{
  "n_layer": 13,
  "activation": "swiglu",
  "init": "normal",
  "optimizer": "adam_hyperball",
  "lr_head": 0.00506,
  "decay_fraction": 1.0,
  "final_lr_fraction": 0.0,
  "doc_mask": true,
  "dataset": "wikipedia_en"
}
MLP neurons of a small language model. Each row is named by its layer, matrix (gate and up: input weights) and neuron, and shows model dimensions 16-111. Each number is 128 + 24 x the weight over its row's rms, rounded and kept within 0 to 255. Numbers have three digits each. A neuron's up and down rows have the sign that makes its largest values positive.
A block is one neuron, or neurons of one layer that tend to fire together. After each block is what it responds to, as a language model described it from the Wikipedia text at the highest values.

L10.gate32:114117123159139123154176128089135113150148151072134139078136079134103118158099100134120115123110109103142136143118098132125111106137140093122074123132166092133145141100163138145133131097158124147121126090157108124141120158141156178105131118090131124084165116117112133130156092120135123110
L10.up32:120129101127162119139093150173122122154098118147106151132070169180120151113135129115125148152125165121141168151140080138093154087145125088135121127091144131153152182150145178139158123125140131123122140143148125143142138141083131139065134117145135158120140162106101128114137103118138144145
L10.gate369:123143152133136107141147139138131124149128092114151156142142137128113068139152101065126140162134105123111130096151084124116136176101088134103091123155142158109132164144185179152064151120170140094144136130112103137150098126131098148127121124145135127117094139118117132090136091126106146134
L10.up369:125136109153123117092160156160124101090115137125135145156150145156155092149118151113130124110128112140120120139163096104131122098121156152128160118104121110154143163118127129120148113125145143113093136130128147135132170100121155101150082135128111104139140161141086117154183107116113117159
L10.gate557:135144108168121105100171162126118101122102155156137138131103122141108091151114102164119091140083127111167151089105140114152158152105112111138098149151154156140125131107113173152123131044117121111102127103101154125176139127172132143130080129094129166128137152117124135124156125122124155142
L10.up557:147136110139165112127111143140108109123086099104143163100108128141121146166155122138141140135169130101138137127135132153157153175102165149167076168146112136121088120136164158146121119140122115100135103123108132124149072141146140145151141133118134131106133145128172096126167114118076122128
L10.gate617:125146111158152139131123177114109101134083104176155115111135100163158087097130121111120104106114084102115137119112131147108160144046162165113079107141154147141117139116136130115151112155160174143090146110132096132129110116159121169170113098109159103146115139147122150155138096089089142140
L10.up617:091124118141113137134153172136112118100129154167140082102131176172139155147148123132144147144142147128091121138089070130158141177128156118097154146100096144133167149121186142145109134156176112087129158092126123128162156136123128141096103144114099155140132153125108142144135141090104135124
Mid-word name fragments. Word-piece tokens inside multi-token proper names, often foreign surnames and places in lists or tables, e.g. Re-use-r, Host-ache, Vanco-uv-er.

L6.gate0:113138143081114138102124158130128111091131144094146131138118128106099114135115142107099139111128104137130114133094131093153101094167084179112109115143157083105167135184128157151153150095085137153096113113160125153110099090131123124144144144107107124109164153161125097141136107163127135108
L6.up0:143113129130088113131160117133109120143155121108156124133138115093075130139105073152092136132110146105152100105122125112132106149084146083114128129106142097084147121094064128145139136129100133096092158137112170156197165132121153131105135144134140153107106115112191100139149132120115122116
L6.gate19:129114162125134133148177174149094161146088086136136127101095092134100113149107110162148110132099082096167103137150123127166094087132133141151152124175113123090129133161116100112129133127109113107111120118133109073120135125127147125137114119164143095125105150144148125092130145122143126147
L6.up19:099139102156105137131147115141136129117164126086150191198142097130119123156132120120159062114121120181110134131137111163099146132147153097127135101124099115115085112113107107147108137144137108147122147121108127131113135123115077128113170130142108105149096121149142136127142155109135142140
L6.gate102:113149153123108124115149182124129110156122119152091107144107114092108085154109121167141147132074131151167125114126101168137115133108161177155151137135134122095158150137105135104119160106131149115154097128112179128142144079119141101110126111140121094149143102153113120139076127128141143161
L6.up102:091136133125148128093138146159105081100119148133086111152111134145145099140074084139130114099136120130150104119136145157109120074124115150146141150167123131083138160142134096131123107128131154146102106043094169133119124090117113081115155138103150115083129120149150116162110122120102099124
L6.gate280:116132129100175119151114149155079136147134162115100105098127126124154135103168157061136147081111113153142123076154107188136119134126143157154131154189105103112119148102148133127125135086088160089084119083121166130160098105088094132122142112170156132109131126126096079122126150148100138135
L6.up280:086145088096131119168127098152104154155085157095112135133106133135178152129144106144139129140123116155105081141123116197132103123130160121147138126118093142112177134196150146141115145128110127094116126143110141146131128107138110105096148141112159171089096110102142121120106133149079074090
Table row-end pipes. The closing pipe cell separator at the end of wiki table rows, often after empty cells, in filmography, chart and roster tables, e.g. "| Tamil | |".

L6.gate14:091129119165113161109088136165120096151106132110140085151110133155146161109140086099107142088173079104137137108125163144131090126126126104058082134098147118128154137131133123122136142153121164110139148127125115099095115124134108141144125101137161142099119156082114136144157166095102127179
L6.up14:118130117095144096141116157163134136134133126146150132107144121152155128119104117135150125153143105125147173132098136121184089098134155107131125179144105116159116113131148119127140099135173098132150159124076146118145104114083139174100140126138117181098078119090130087092137128118149121114
L6.gate132:130122124152105100133135134091124063138130124123089123081081110143132124160111144150134136127100180131144107092124104092168112110097115148159157137122107153157118112126166157128131102102118104140104137132134142144133127106125119139116169103122131159092128110098081085126119140134132124147
L6.up132:118136115105175144125129091133136132136130134128136139121102115142136178104165122132143110135094085077092177126127129115121108112138155127121182120065158103115132163161164105136118084129142128128115142147150143108087128108139112131142135126159094158109147125088074119115130111135111108134
L6.gate211:114154081136107113120118146156126124172104155163124131124106129151155138127100110104160114109113120128155159158098113138174183110126129063132107143093111138140093147152187146141089096120120149105087135136105077116124128108143096123143141099111165119137132207122100109128117132112131148138
L6.up211:146148119134144146137120104158110141109195102093149106060114123176142138105164118108140109110121151110122102144100124097145120090138172117172122137089126129122083116140099102109156142130137170138121164068148107138127119135136118152160096157114137129132108137101115081152066117141161151127
L6.gate504:118157115125145092125072126143131098140145129150147144128080129153149103131176136141113083156125112117141143132112140086137142145121100160112145125130099141132188174091123157142105083147159158120116208110163092128088143131145126133119143179133146124111093126123095173123143149092101131145
L6.up504:099151114107138141147136099104134124149108156132108122132086120150096131095134103101116130152164138087121097104090146103129111100164155105133112152149168097151157127155148121106122131132130127112140144113145116150107154111180132159143120114141138151145140131116155151145104085168124126077
Final piece of multi-token names. Last word piece that completes a multi-token proper name, mostly foreign surnames and given names in tables or lists, as in Queiroz, Márquez, Rasmus.

L5.gate455:188179158111145166065114129154131122120130098138140100144058133152117086170107132114147133116109163119156112117139083154133122135102148152120088124129130143128119140128091127082155132133095135097088106124168144112178143155099156124131140151146119167124137134176090130135125149171147103111
L5.up455:130120166136138166124134159113127125148132189142098129148136136128118160170137125113164158113115115132096128145121143150168104113149144108163126169131131112150147126107104144114153163152132141118149131112129116143136161120117125122126105146108168159129137186136127160106104130147092127134
Clause-initial main verbs. Main verbs and auxiliaries right after a clause's subject, strongest for existential "there was/are/were", also "it is", "he had", "which could".

L6.gate192:151119162126110186092099144148145126155113117129181092120094093132117136169159121129127124137097136130140085075102157134129126124154130127141105117134153121125102144097156140126117074111109106096106062154161108100126141121169141122123131133108178109143113110127096149091151169174098094121
L6.up192:113109168126110154123167140149113123156128137105132123136123089098126114115158117115122137113133116138144061166149165116126162098111134119102153144117124090120111137136081114107118143141144150125135106125123175143148140148117090135127121115038154138166153131131176131151134114137115122098
L6.gate295:106166140102160111101162163081146123108152091117077103087108092132121100127083133127123141129091150147126122096124114114136135113099178138123127110151123137118136081132137171161127124136129167131115140138143170124162121143116160117157111097071139118075114133142110140140119124126105114115
L6.up295:134133111127103111105114120090112130120095151139099098097154111114160117111137154145114146136124154144137107126195117109132103107131134124130078130145125155168093144140157126161128112114109122123160095123176116126154111120162153140148163094157103167130164158171153121137113129117140169112
L6.gate387:129155131138114148118105092122130155081104138145112131160095111175142150153139129116163128116142117117131114117122112126108107151153143117130118145155151092149076173102154194155175136120150112157099146131142083161136125083129125120160093154091154088136141132138144107096156164147075151141
L6.up387:118168143132057142100146143131168114119169140087092154134091132128130143117147152149122175111103076126113115122110161104098101164092113139130118135132106066136115134131090134140104126119088130104107150143126146186125160148109138150164117140083130143161117111138130150122114096131101107084
L6.gate519:176142118126139118114151127125139137107139117123121161134133114145100129116114139173158106119109091122149142127124111094158123150112145123132139116159145155115093195132141132130168101099163116147090129140162122123169112151128162155149175151114162117140167120166145110139186138111135127145
L6.up519:134155121129105168123129077126122164150150123102148135130117135113143115132153152094152185169123139126127133108156126116129125173109147121129124079081102147183117153125132097172143140146165167121135138165155122127107109121139134151160113129134171165153103121194129102108134130145112109209
Existential there / date openers. The verb right after existential there (there is, are, was) and date parts in sentence-opening phrases like On 10 November, On June 9.

L5.gate450:163114163113109081125121183156139093143140122106109126168113078120164139130131127180122103151111146152141146106147120140110101122128141123154153150107157140107130125106110128122141119112093123105150150103189148129142125140156176122179091113118177168146115134157141134132102121114136130111
L5.up450:157130115117160126115133138132126152120121090106152160166138146140142131114128098106144138134157107103083128094142129097096147111143122099125102142153126142117146144165147107145122105110122071134115130135083149154169112161115091133105094118155119213134130127114155120147112178101154152120
Formulaic connectors and separators. Mostly "of" in fixed phrases like "As of 2012" and "member of", invisible markers between coordinates, and pipes in football statistics tables.